config = dict(
    head_dim=32,
    hidden_act='geglu',
    norm='rmsnorm',
    rope_fraction=1.0,
    init_std_up=0.0334,
    decay_shape='pow',
    max_seq_len=256,
    max_steps=9923,
)
MLP neurons of a small language model. Each row is named by its layer, matrix (gate and up: input weights) and neuron, and shows model dimensions 32-223. Each number is 500 + 50 x the weight over its row's rms, rounded and kept within 0 to 999. Numbers have three digits each. A neuron's up and down rows have the sign that makes its largest values positive.
After each neuron's rows, "fires on" lists the tokens most often at its 100 highest values on Wikipedia text that the model never trained on.

L6.gate538:551443482544540488480443588455478558558498411524469559467497560474518472571522515490430523605569488491502553543589533425473508595472430445499518513500499528466549612464522444496485488420556367452501389435542576509537560460518501527456499469511527569532502465550478472483442586508510481497532590468553514446480538516525520413539526543484572529417526457447467488464552589511508510576449515432456491426409439543498596415486557526455602476410566496507428430430535507544473450540560548537544490571470482516456491451580506484382599519456461559519503373552510447470493467579504442483
L6.up538:556542488557526560562435538505438464499502615506591381446489479454559516402461537531534489524545582506546523533532462574495440480494481494478473534582508591581574560556459524505395441595564534528462489465549522557466540484524456412442525510532530552508562490592403457458468454485523453493458497507567396531507481533491387497489517560456439498498483533561384513471471391457452465483470531458499558452459567390426542431447473473474471512444486529588522516489503610460532504532533460535421432371531523482345508509484574486543551488466428416509515560441468490496596437436520482503
fires on: ".", ",", ":", "ab"

L10.gate227:521458455536503533477484439543556580461636542579500412529490380563481419480414421449495487471455531523490594521554528468421460503527465577522478547466465492502566535478543476494430577441476544471555518501407540444502566508597475475484465585467502437496529468520411531578590428574469554511482496444370488558507517460480383544505551484424528411559444546527472509514504492474452505480531582513613472497499546500492507400456514508564547571439482572435538575506500488424471570475426544460637404451542442485527464488506509493575498534471520542429549480429462482491459538576565488503
L10.up227:455434500581502525534524531529464458501574408542545534526534513533611482498371587461549516515487525568522462496539464504537437541549467543487464433542539462466421416492503520571527487436489542516511534615483453413416472562548499459517414484497605547441526488474452526488530499532486515451538604483468485469533485501475455514485445500420507522542405589449465550456465469519523627505473362504512548423542518534515492594467532503427469513498546559318492464475492537521446480445564515448473513448516609545498496502507581515530523479461581514483506483444396483455451534534466554591
fires on: "Pr", "gen", "of ", "18 ", "pr"

L5.gate343:402502597483555506498493406530554544404385454470565515523472508405484499492497410429507531532463520528484569570480546513487438473458563414480487525472528468399499421594513403430506558443518492472492596498432475492503426527548450544531494510460461475433491472489523587563467402530527492488460495505567470502475502497500448516547457510537527517469495488568539537528521501452488564482603458513478437443589407397550442488586554446540567397569479509481566420483515470478467520480519454495513502531533450517510507470523499492426492562441449520482508537583493453556535522455630610463
L5.up343:437599502500426530438566492511534457442429543489494589469497403480517549486491494511525421526529536464502507554482524492528414520404493508472509484550564453550514461472541568450508519506464563466489429508528494464491475494449497489492436523555516518575447553491548571532465507467551510477503464559550454496465514443488450618482573486483580561415421530582484450508486517579394557468516465603490465403545447507492458455459482402459520551414485489589493575501592542606525543561497432428521518423498380469531419509510446513438587432413562521509444563488386425574566463454484502466
fires on: "over ", "approximately ", "at ", "around ", "about "

L5.gate256:624514443554568515506565461482405526460534440476543428535517429507489531537493430524517536422498469496493457506589447484499469380414413480528428491503475567468439509413478538538516462531506463447439509494500513526533447488526523481461520549624479448534496499543500564501516565459529467480473434509509528538487518427545398452502445528433457426429460490556541521563482445525427513521490498610458460475518507457494459479464474532493412460386456572565524444553500460566506462479568486473439568459434513543449395537583520527501542379395390436473604413398494464573485457467422519409
L5.up256:473512430461513533488460434548564402484489560558435448472546486387561528485558489478536469459507430487471484446408542440458570632544483480551440494498455468600418525463517451496540480542478513583515572509558508585512406589477542437647391511502509550455518549531593522574494485476498552557560566448494511480464518538473551556536454555514502587522564480545452569471531523468459583509462486504443522491508518510480481477428467528645559536477539428571567489500472526463550355557451399487524508481539505516545469613518533539555649472438476549512521573534507530449539476486502510452
fires on: "his ", "her ", "His ", "Her ", "Their "

L5.gate394:501550490397451519519447494473523445461532472397544481478580469499553480396549547420553477466502546455398497486478545465405567494449542541507449546429544460424475424482534443491422553551509446547491500513469526411576481511537538398412490509514461522463429412504524499479635543538505467545503532506457556512452449537496533502496486530561466524498570498489445542488570453546460510554443531429443556458569527527607438459489549483510493564545567484525576497412478465620445574548425447543610536600528503565497477476457510400501453426478516523511591500510466480507482483575547492567
L5.up394:614504462470490553437402447463464484527519453515518465482575537506542459511441417474524545453480496558429527486519459510495521544628536561560500505424533497469493508570576474569539542535463502653467528539428592478443467554480479509473444556539561504414472559585460561527584493478453506534426607538427451593464456594466573561468491430522480550533532475392478436453469512530542468585486502531504407425509479463504520457457448547503498454526548451490548462492556491474476458483496510510463480510577434436528604487526417553492470514511445545549510530496493594527499476563497591487
fires on: "par", "Par", "mar", "bloc", "medal "

L2.gate270:481425503465570554540564475506524555566497503534464589538472579478394409604607505506531461546547566561589534558441514426572572441522476480468461474526489496491459473507493500440539477494498505487510619487527536531468614441528513446554522434494413607506499466489473465515513511526501535469565511390443512523570509446491447380509550517505570467481376481511451565560383481502479524416547597458451509503475514508502589514488465497532438555436467478540541530497502465533462405489544474589474441477530556517562553464487512467334498448467509400521536408585490448496502434492522540555
L2.up270:418473522526550498554569438492498568552576577535516528539553498486536441567542508487556473384549558514454528587611566565505495470459501516495490513478553543489463469537508530508455492336444537456544454433481524459408534476451446515560480519518538482471551532450424496486513558478517576580519488512443444477495532505430551579439451552429533494395534549433512479472513451554544519474629601490520602450610457543485556471478591450463512483559471442593617495509533481408494468505537538452436524471487435461513489518496484541509448443464492458507432473438506485527548553573506569513
fires on: "of ", "op", "ac", "oc"

L2.gate34:537373445508417436477469497525567432556503478580414484490517429454553547479441458450387503456526443493528474462508532409480488539551501495527499462504537542488470513518581511398452382464529551484419494550543564511457435537545495493567426541473502456514539564503541522549509510511512516467499597542475406423494551557434469574410492480404576537491463481415502497509521484582533487525479485514493504547424521532434476577496475473543557453562495473470598508399603556482521462525572533407524425538562484504666519588529469511478482512450530558583491551522492493405513529509460522537
L2.up34:490426491506477537528464434559411573576481542445429429484545497528522479480453543498513490483465409534530452540534535340438495531556595515498525546484482557489432477480624543511421522451511480580550523535523518358464538468460458490472446575548441491502496534455549464523470475470556460444515416503447541490487456590496453467566406551468476567503555464579528436552495475425541449520549390524519527396452455550439405513510561513494506482542491480444519565576560543433508543544510544533441511551456527410406560541557525496526550452474490439518573455534474380505587525451547500403
fires on: "and ", "The "

L9.gate341:499477504535576500493438474495498528523436443555521459585490405530537601504515511469482457412451581440578467649472500565472485467541615571581511478566582448465463512523439455566468497560528533443627482496453502550498527559508568418528442574513525497494433460508485450484548414418540538629486405488492522571469465466474448613570495435478536558456493510456512500415503566415516573495498468502446497549595509542507464467589468461498443601525510540517544454419521442472445484544485449587555489598416415541540418497528542488530484452585570486530466565503449529497559480537500534536
L9.up341:414524525511476556464492513457390501628388548511436491492560522472449527488521507556557509508446472521500458469410443501495397486474517592578475410535549435471485518472453558571489449485495503404423484405509502499572465483498541410559447513534516497463494510450545470478561575510532509521549496505493477527454384486452464455471498503529513523479518542478500539495473469504446612423502511473495495536433563543413426545396505463457466439515516458533479483417513545477525680504463531464589509439549505421476455509539397436393494480476496481559479500514524535526491482458457484529
fires on: "w", "C", "c", "h", "W", "P"

L7.gate370:483418519410484572473434477548481515465459483453580485477475470461530451450613463498521528404556449440407499511454546479560485446575513527479495445499518413551559509471482554571453563537646511502474469577425533543550528568545551532552444503579507485495482451551442504468506590414451541462464541403460510465495442493527492467524482494583484512487539483437521519598490534545441484480491552446392457453608579378449529503553492474505536542520530509465447471515420488574505467499411448473542588535503477435404529531526415506496431501527443453460493542529518519506590389538597432501
L7.up370:501493510513440582558510512507535406524480562498535513465515530592507431600534487462596401452563503552521476499471516511451513474495564569535520509475551626565471526438495466500545598495512511496440472533456496563490332482496522582430492463469509535469462567429553577563447439470408528487533498488495441504531476519385525540435547456465465437517461516393516422594528485453515541586546617528474551497465483491449598532465487449508475561511481549447536466553560471508457538507518563574491468533482489429435472424502463544450464540520473504445475421487519443433468472560519512422
fires on: "par", "Par", "mid", "Total "

L10.gate151:453444400446541472523486442474571450617468478445399509497491479449408447520387588548563487535535518498488429573501617449445502486458525502458565488456523536431526429485470457423499579527519530437552440449543428437478521431536516501513518582456542445562497474546503458489478498479518496592512549507488490447479548444477507511554435416471553594401505482441491608501525493525456586540486477453494520469611392535578477514445497450590545510544485483492508426446438532568563459520590463548515519556477449586587454473573518486561533547462417552530565488497539421560584428520525569522
L10.up151:391503507516600469487542590554474500508510454447480572430467595541489448455528501479480492462519458526481492555497562514438510580427479493516540487506550558452514463517451525531495543482439557442554520443430559516505587492507501519487439478500497607510482657500500470548498563505548516552499595454416564496570491548587543460505374456522508446514505500488509409562559423524541537545442439474543465494498640591467475459581555497480430552445466508542563472554493450452410469511455540457439534465508570489421585502345577471530494533497408536443451431558475460547540523493501545472
fires on: "over ", "$", "approximately ", "about ", "help "

L5.gate572:496475534550595534607491481472354428592571573502428515520457624497456482424581475469538450528587464504471439520504539530505584482525545477502409436512414543487492518486483464596448560541380576459441480551621537508548474433482553486500509470601550553554459515597479590490472493465465559475491498448507506424468517512404532555382498539570505540488467465582564479598392521533457433536553532479430578422425478573468529480458426424545484431572501494452488553393470497503518402541497492469516534569539534481528485567494509416516463519498460470449534426487555496495515463474438517469
L5.up572:473494532478508539519493530560452493505437565498553454396444475444520434460589502480558415445446506508357548542408528535551564491409485524602554458493506475536557564463447506547452444571516511506455565534461492552539559567520622444465462456594494471528493536544511546542549475496554471536538451554463649503551456611486609508517475464429532515570430493560527579463500398498463464541517462449520514499427547565470455464512490475440530537474504434509551524493528506518624513555570611540589408536521550392551514460450408521533497471481471465494437478533500516534496455580513485540
fires on: "K"

L3.gate382:513441466489494584507504470483534486423497511461567469355628459462442460499532465552466525544441565463537496570504527469468468506491457607509498539552468485442461462502401514511404434531433441508465536487519432485477536548476528482474483497577555464489486418518513629504552488494561508480458516550454504557443546543499523528437449408425513506525552459469398543495564501496440576534433414440579457478528406503469496626439505441511499450511480494532467578504463484571532539576462478466507535343476519502487463492521471414618581505499438544522471592449556470479549557523507570582
L3.up382:528476495474490591517455583505498446479428426467450551430528545497430519514461466506570533496540541525449500539495574496445473545468497500576566602515517453506463434450448466460467504483471508416516464394471424585506492554469466549510595455496570487494564528463614573428481432468484513515575509484495541532463536444549478510400430411518579497506466515536555464433463482620379562459486487431543434637623430515491561526461502462546446471544461501468515532456480447495458505609515356476524469500480517543548442472596496610511464565469536567497515587479484481557570473506431535445
fires on: "all ", "some ", "any ", "several "

L7.gate547:510553462544502567466511541517429426467444618460517421558497626380520485469523513466473503579448490514530532471508542553551496507532504514556505490615558387551479447565576474423482517458476567518514487489569606547520544507547554520511472398543525487539424494561498480501501425515506476409561530382444536433528446478433512463484510539548524525442565496475472580549455548491472470469509488521545491468459431469451516549562483463592457496601538370513471556510518497534570483561617426521513467618472542462573477465449485509441480575490552473454494565561550491483504503474539564530
L7.up547:446463500558460570556524540456453442556411492477453550610597490521515446482551514516441483527473515536537599591450543545548499483385483552505530487563565538533537529557456478478469498507602555472538453530492507464557420434518553543505462501478547555580488559502553489547556397478477521484583441462529485465479386600550440504525469525389558569412627540529465559559514439448446417526473444409496505481435424530562526547428482514557490450591535466523526570474468404517563533503557462536497431572520502542587510503497547474547436470545442487451450596533445503445559431496500517593
fires on: "k", "K"

L6.gate174:627458437548455585523562533506584496554598529471509462482552557579505595462476452485529482442447422479537494537549488444421425457505468571462547531554402464504458515510488367541471571461463499407490450514457531385467487506492457442451478560516486553547449560461486591561472553453504490550461522532434486500461493486440439484508436482450536425493417448375550464488544497485372437488514498508561486472489554501484457484508470527519486544545520544426509502452574591517584571473485523544576619467464498410432435483417517451536460503566457436502464468441449525534466523495497441550
L6.up174:485480479478478534523556508552485511485542518544544595549463516537618559511478627515393502564446456379413516602531550489504457562471598465511496480543591542447442549524549533480549549548423371539509506576421585521506600571553562502510418500525558539455541501458461433501553512512478511440603464495389585490491522567506516413540494515477497506588542468543520541426558532579552497471484448500543579428546537507547544496510470476432464530519590525508467513456513525530462517558434480378504565503567481498511462510463522472467497530461558552416488430480448510519496434456609430480
fires on: "pr", "Pr", "Dr", "Kr", "s"

L3.gate570:495488453431518583539587546522549582500540511536480568516481471403540421546477584510554509495483501488569536619473488479555530417500532426420455431409471444570537561459551373476456632502490484501630583437482486541447511568531515451475565497471488495544534459437498502622498531483514477460525527519485495477465563455538438558517567490484561588470507428426448503380499525504582563524520539416531523453509496499491558543441521524535462458537477512519481483497482545538472496544476489475497483539530435459518489474553482446486578546538537377445568347512400577504480473470507527546
L3.up570:547538531436479583451533483544492511520544490558530452480544490489577543514518520397473531456500519406551486624539482543599499492488563521431481451461527479402553484541445530630483412472518427498574587517482480545435610559544561514479518473506504448524528485511445533516552467526475543554507492565471549475441481454498478522528585536492581499492531433354454488448511466446467485470496549490528584489593412466491587407510548458536480549561496512450474477511461542485490443570457429538397484472499449400535509458539415486499500554561460388455520422536503449517507405536523559467
fires on: "ic", "oc", "ac", "ec", "ect"

L2.gate543:465428461561434503394471538489495480477499492494500500490483419572463497425516482549422498506534571432483464496529534482427507543507475487484538564539452482528521403434501518468490485467506591527540511566515583512456492542464550487499502487581553455606488539515460508481497487467494566481456485424465464436525475498520488527450464440476579553458421441400604517555420398363427534616434357552397464475488497555438525576476606443526578454452464472442596519478494543487427513441534503471448488510471449519542530531552449538527498437505456413611474510487558536459426478494536534599
L2.up543:534551462477495596460500420597540541495493448481512575449467489484531457550536511543606551515541542428567535483485525565453503488554501415477486481527511470419466500529449443513513564482489466452548516403499487548493531564464637581538606458505442492498543428483574510501430447501486525448466518510614523526557538547593554564443396536516468509514521505450438454440484564470461567509473517541422481593544506432416494501365506475525562492502508589493486542497454391514488495587525592475504533468481363551546513489458468544581458491497608497531533516482489562500511565439466445539
fires on: "all ", "each ", "any ", "both ", "never "

L8.gate433:465499463501525584449550492492554545485483544535532529428547434532567431442524528453548476546567508471507448560527453563457517489494507463489628539536508553504468467511434534448464504518558517489550459489545568428461600539535438520489559569434517478573483520451463448489495441481554452539384554580451521571611513568519488469507575494508548573406476500508506539552552456495456453573418437538496413490486547580485528460450508466454550409533463393474419508441592536472500481463457454549499449595560501530425580474585520524496530521614480570490424385541491460615598483535575573466
L8.up433:440518524456522563394531526454510488413464536578427591465526444566464471539552506439529521507525511463539547505519580484506490571500505491460482485581532419505444447559468562438423558583500423488493603532440528548510471547547526383517496420445550577549548514554530537635553577562457528526641573450496542500519549520499496535464472485492514550445467582488418549473584523485446517480489594580525465529532495498461490460475552428542516545466451478593487532524425452539462530530456491552626466409563399467444548427403460482432530494494405516468470439502466513486523533526493492462
fires on: "$", "along ", "approximately ", "over ", "about "

L6.gate84:532473475456585498439494514418475458517455473544534502504501498442536517389540542446473556499432530484522541540510543503501475458495556533516439552523534531435516521525515529554544577511456505522506521553485562399524531424515561470668488459565493537473597388486467500535526578532535447506502554465492512483578569467576497448620584566487578532454355434542475477492475469486425479450492583488495522426537552392547475500536503469554518585356492466590454388491517458530434459605442438425538496509460492548440441550573446411421576507421468559528514453476548459503509485481571474526
L6.up84:569529466498442504481508452546518528602537421405482505458598476592582481447436453523522478520577504517455551597475425473494582514540480482454484431580480462491564561520496580553465414481532521423566400439473466472435550496515499508571526582453503465497459437457456422551599467509505458523556456565480541533519539555496607536430499523590561540513499471492511550486488517549506466556513478578517541483588543532512522388479540485499484582442471483479483534488453504478544465499490518496510571501502470574585597421458461548549489403583507456537521486491551585485473503489527463523
fires on: "P", "Tr"

L2.gate476:574499496433570525484459448439390435564491556455379528482496538475515500517525502494515480441412518462472464401425482366520371479440478402493494415493501509416478495529514488534475412418554508455472468555551521455502502482563518336529512523489552502587599444445479437524544540588513495466527518496442496504499527387492375503511500454500504556483573482502458440565428572426574465500524495478437446460514477527440534475524435482538488554475551495448463488543507393539516472483485497477482531553528554498561517480437498476484457480508490443513560452493354463551541578523509564470
L2.up476:430488502536473413570518406478562506472528450533511475451439521465375511527572588429504431367475487487501543485551464432567524514549493505546577488504493545445571557549474492493471481516519579449537499520521463496504468441399522513471441484521563478497548568426480496409458498448546502568455528566470563410409436497432517567533519463538448510469455467463462436523478477538485393582565488459488398554500486490616456531495470571579499513629509502365485554470567519512572468460435454483561455431469444553562462496432459488499503478539473447490497513572425386501528511533513484495
fires on: "and ", "or ", "/ ", "of ", "x"

L3.gate574:448509483432419466517433493493545433498515532465376539597526421429523484463501491486475520404492554502546481554538417498435474476580443498471505520528444517460490441476617484491512437492386541599505502455543501516473457562461562345435474490511565471499551430445525464450440453557549429460455443531526417457495520498500493529503525538415571634417516442563505555505564455574458446542529573501457431519443468529522483589468449477591533370486481418506583585439529516475434535514502474467491378548542443461520488577519500529430494512496485433567506515548473483411517573456458547542
L3.up574:414492477476439475484398480465494428507480552528466436528452601527564514505516483499512470509427560524541454493592421518466571423537491535479599483507533431453532425539573602542357564504492546555581438439546479555501506561498420456539511532558560499465457351482485466474549476561443490396537483496495464431404588522484415442572509528566551472462501489547511520478512437517453431497479512463468441531542465516519466529509450494521530512610488512515446561424515483445536485557505561493528516478506492523442496547584458542453592498577395501539487479528439477424533469547593434483
fires on: "but ", ", ", "Although ", "When ", "and "

L3.gate537:391494464525383518495472527409457457450508503423559499491536512488464461467477479455533480481557549459398492471426555486523453545494481578663583444495459487492519489552568516437393494427470558396500487553566535469478394475442551537552400508534508495530514517421446494531463537537658454470485479504510496468495399519584432494490509489550499657506499459481482578525358545508448421541563500478456446516528497459581518595575438505508446470462502496429550567457490440495537480514488531405518515541547510387578423444513476501489526481522418487543481545492377457528526583522533564458
L3.up537:455545486482528476563478570544600588493537567434475508392578528532498515567486622499585474457609448548503672525548497494565523510516465511537519486523523519555478502464451503550530496494534514427491473431539487514484469601427483596598436460358525452458552505472511520477501447502463474489577512497529572496436482512450584537583604480537472489432487514560530519411474539621540504447510502509506460561550557506516446465547512510426544429537528582511479512445513433509509466525564595547538445485446533516539432508534514488529528562595473520473460525474479385461584492436549518500
fires on: "- ", "and ", "— ", "– ", "of ", "· "

L6.gate481:452446428449478559480462485515542496518448514494415562403519613439498524513396522505464460446496533549531469535551469461487488536530500486516531418360453606443562482581431465493502444549576404485429434513518458482571597425561564464486506423454539536488462480480430442507540523428544562515509562542436571464534609475439425567543552461497606587506505551472516519434460479530549526419485445461502457438534496517439478503419525450427568509462558486443492525447492482575450524444504495560512573537499419464436510476418514596486499487541407533440517557475588476590505499530477497531
L6.up481:480475545533572490485519562519533548497463524530533476438506461440554433469447463439552527601517508528569480554619491509551477547506479455522525515482487496490445463515366473478485506544495495453464483468473442498472413442445477509437541407499549551456491573575485483467568433575502443490427436543499476580641552558436410490348457522400502520514463446484529527446535451560404538527497457530468481552563525509435491562562436580475512472499409548483497461504576528554512489491523511622582426431451552514566451524503494571556509533450463493619516394470505605455598432535413461464
fires on: ",", "longer "

L5.gate549:497520450454473502510462440409443433510462482589518535536500533518486523426538544557587508456473490464604507529507490510487543458523436540515504503511494442402511544449557435526503541447456508532392455511418525468434434601524522528579553527546434528572499538494413534536513481465500553528488480450469628557434476455471505516536489522483532517474387447490468565454474470607430467472492546516498533442542589557558511469470582494543500561489594532554501431431561538486532495482538364511551491547504503477549586578483436385551484574536476451420486542360498529521567560571593531590
L5.up549:586475508608482468523508499509411459526576505523448604447579469511567546520413464525521485525516396408513501504511444486505526545502552560582417380458569490568533530550517541445536482563501540431504488465415624472568522477483515365415534584447530527506495506535468504615467508614479406450520546518493444558490447531458466522541567468507474620476583600491476580525475621496470543545537449489469504452486527509480515462545420496524496506416507517488466479424481527512500482530546517442589595560442561401507495591478396442473537544518545466548477487532481534455535473486487510532
fires on: "P", "p"

L3.gate436:495534410535498523499518609534432652515560430439492436521531464554535505471458528538413505482461533504497428541581434491536502467456434640483498533452459637421446481571575504511522470451516561584602596510534543494499536528564508393476473536487479419491511490461526500492541542508466524513457505537486417507383516487520522534502467587423541487532545447512558595541516456396518556538365436455448504413528478471474502502632505395540573484445471442486429471540526578520413609482522507492520520554504575562463475560586458596414558488434476475490515473504493545505500541522511631491
L3.up436:467484465484461364495487486483580500572419500514572546468554558429543566503588478454438485600506505442590478490437445480477519524500496539482451444524485481519481575460497615510435525478529515526536474489527475558497490612463499454492460480456646524475487534530492562535491558456530524453496511438539445482573579557495535566473471528507461447531562516515485523561447438612578478509574557428506505473526422441458462503459471540485530509530540512534440583424490508377519465474484589505509375356498407479483463522471538470507596438481440565477504579537530500505535504418420408443
fires on: "he ", "they "

L10.gate371:406448516510505611488438383581499491512525423580385461457468415445470474447515474502534459416539575570450490488466542432584475508453501440545476451513578481466445517482454500497540469492463541511584541436511470499540466514513418522607449471335521521451529408502563503494472570495435485531434479448495485421543543505455462602505514499466574539499482503502454544558463528490440595470470541493416547514461494491465467512522515428477529456549549522492539485504486545537466446466405463502457444499475444494438499534476460484548517446449504449541574521600452381558482523473382453497
L10.up371:520539426425439462478452403474492510549546541503471414449579505478496583447426535375460493581498484583447416556508470503566437491516433480545505554443486492415503493564454497494486457557542566465482423402571550535603613591472424431549519550531537532550454499505426479481552491599453517437415486570627544537425447435529491452561471493474549511487376416466527491508479448521504466536472496518461532472478548559437468531553492431519465570479515516458411498567521561500561457471481497490504528516571488539499487521489396563479519480590434458507520538544439502515533441505409537488
fires on: ". ", "t", "6", "4", "5", "Total"

L10.gate213:545478458557514577555449464545462482479477441517400455559406494463467478396499584563615478438456444546514482581465556492569466515571550572515597478585460567490494498428471500519518535620589533502474560522534580498477439545511550571511468498484497495513537470547477538517493620510485521484479494467544541423490504512408488487629507458482560559463486422551471533528453549515549467527406501552467541538458446506508519466490490496494552446493554477509409432516495663477503418517430413463484509516488352539539540494558461424524473456502439524496538552469402543464551435460591560367
L10.up213:511465516513519403542506448614523419538515475586480456519483460544483530470575580537505448498467422499471450464446520477543491482533564527481553433599429505456534451547500519506492554541533504464493454505478533511562419505479498481447522529505533459579511586422402490500498521470488508407512525642577455455503505589456580463537534447514482556453565540616540423538485471460485435508462506460573533580534545569414528479570393502497547508575578495512398453507464531547500451536449364493505561477536406605540570481580552489447497517493391494461463423435475584393520471523497574542
fires on: "at", "t", "At"

L3.gate335:504480454421554594568415463468553507438547486634499512423516535394430518461520483565595416479470571499461502574478463548532407454457608518550532553550509558483502449540487510474571572631425451463531490456520550399430457546500539449511509539500434510480469519436561492481533529465503436494523470445417492520422519514440533512490548490513588546384461486468448431413481522504448429437488604523469579469504496488536592399486508494550521506432458569597526536544461482539516499488458481556506412534500495486581569468552457481413518530488472549477527435465567551474565505553487492529
L3.up335:548442547538510490489500540403496426487449546539576420472548543461427668490527552488481494457455379515521496506532566567566491529485475492452563526486561548476485469521461522410451466508523495525525501436607533500458476594495501517442582472469525531488407557432437501498467483470473491469512506610562450481544588548440581503414610559450515478484567542530558518530494515540474447481478483437509592477436503529466549467420419479524578532496412491466517498441515637476431529555414514522475499540482581566520488483464550492443510576555348483529440476496567522543487512598543510555
fires on: "i", "c", "t", "t ", "r", "ro"

L6.gate33:501424472505473555496491526491613540503505546557428503494559421554518443514493469589491602449446472494531524604483507481449400469429420493576457507510545610518614550609604584540548476511453589520492537532534576534509502388506492525540447475451534541528551537441522509478534484543444415530541465515539591537524511473450483585571514550444494495506488474464511535465365488548529454470481525401479529417570377557448450549501522436517493474386550408466568498479409556532527518540479545530555470511528534555480543591464494440477503502516448535542473443532525583516529554545542579441
L6.up33:423433459531397438479570523475492448463456526538594482516452484560435503436566488501531541490458485436485411531512473397492548505453440478603536509470439446384519484478497530506434439485505532477508442439423456498573468444582490523511433483440489421575533512517518487465575448499479509492511449522556355554587538440473454548481405504591491533504486449482550514523518510479492560495407511406573540538478517522500569429559517484548488454488567495496561588445536529401474440458521570517498416560429470593567416537550473547607590425566508468536513513544441591464477431495432541430
fires on: "also ", "he ", "then ", "mainly ", "usually "

L8.gate273:521520524585525541547520464464536486529498520612464493528521409471481453516483422415584561570495597551547464581387460413492493499511478591524527554540541524480437512513584449490432523435620555575429526509539535469609475481569592479541467558496481497596487397551454393447500472514396474452414488517428485443464534498420443586449512456544570520489510563423515521506545451459523442570458568443515489543538509535601551448584487453533506471528491482475483471449478544522629458542442481494475498621532512399465520458457542411530538507444498489521556418513465479469503536491436578498
L8.up273:434608535534480416461495465475465471441468536568519508490468449565549559467485325480452507459569466483502483487592485535511509470485420524511574540430507587428491439528534553521504443539490519509464506477499513466596502455464532489453487516593536592545441523556529558602487507457491550480502409493437502473527488553541511585441457546559507444544470472435433514502462465445496478497478513565470349460424504584501573431531537498428566518533513489544526537470503388502540556536478565500560487520512440556481547550415558475511480515563500439536528361440567421529480531443472597478
fires on: "R"

L6.gate545:487413499604457533530454549473474503559498499378544482568541483479510492506517487484630559498502574591495487527570497442516546386523475532464564487620519509440466493480422429478436449438447563489541513398658516465521400570469557545441567363541522451531508439545521466487486424475541460516489554485469554474527461533565490560432517469460425560459607459544581497448506521468442532511506517544416526448485571449464466473518465498528498467585515409429483501476533371464490546517501541481485541546420531420529404527467499534488486497582452402542533453408429518439524394502475495479
L6.up545:505518517543466466548461638564473473522391642470527482512464549422537490472579557465517533437460610549402481425417456542541530515398471472571509547555498474517529502510503467481450480530453529464545453559518475496457453523566561462501505514466469498577384544547530533610509503518398519499457477547487567549493479541546531581481418520531492480502447453477508578559524493384564460579591514514384599453426523537527466500488441535637499545497529501459463392452559488543554487479572507510487417528530548484556467496465401499496507446487447477485475559470461489533492482525477516496
fires on: "K"

L7.gate279:580455483519524551482512493399521488466554537504453544498525574502562436387558526487475525542461510541525538475464505448547524481489419418497565603497477607464449530506604514503601541476579594486514564564472440462528528510559545443463486555576488543514547490632485471511572475534522440484451506425423584442512524452537468539540482482480584527574507411471496497489532488544484518518460566417444514463487374536494501522491523450540419510535470489604555540527524580515427488482460565436594497552609571487489496443542488488480522463568477539465534448525429466500549478431526540524
L7.up279:455532538514468493520530586501557521489494518545497525491543379404551619446575479514441450476519537596489438530396483618465483470509530579538448515487600580442479500538537513425494547530545541520487484520531438520427491525445464572379450444442491488494504428501501549502566516428475399554536543501458470425490483458512430545473442478535465532408471482436503464513507516413501488436514494628405465434535404531468422508557461550488452498481488472571580526544582541541405518484541548517572478547489486446544468476433603500522560476443531439552491462451456418410464522477545506530
fires on: "Pr", "Tr", "tr", "| ", "Part ", "R"

L2.gate387:633451570423559539470408531429458481561481488491469552495536467382537532539479489346613491519405508492545514513510469355523576497448475475460560504514585419430497540474483493495498530497475473493423543552472462497555447413504544550522441584494464476584498472521492446606491447408518441454424472470420493510441408507500480498471509558457558478345503467513553525444479437481537466502472542493559492484437491566526546521629506490559527387610516508467521436521514548567461443464498498544545454549553582487543548507500501462540511543564520474525512474568540462567474525467533481591
L2.up387:585495518356436529555523595490450462506389471485440455536525458451512504452480504516560498465493420398485515631544485457511532466581573572555467489602533507497431493561530576457416483544439511469436443509471550483404555483499525528414480557585490454525454491433472476472505457470476460452554495416466419558482424469600482489472478480424516443448542514539431512454498520480530512600484532536436522457523512508491517577516453504488447563430514419536561476461453443474471457509458500491458582527467563436510496526621404449463563481436473533611434514397563465572485512545599512528
fires on: "p", "P"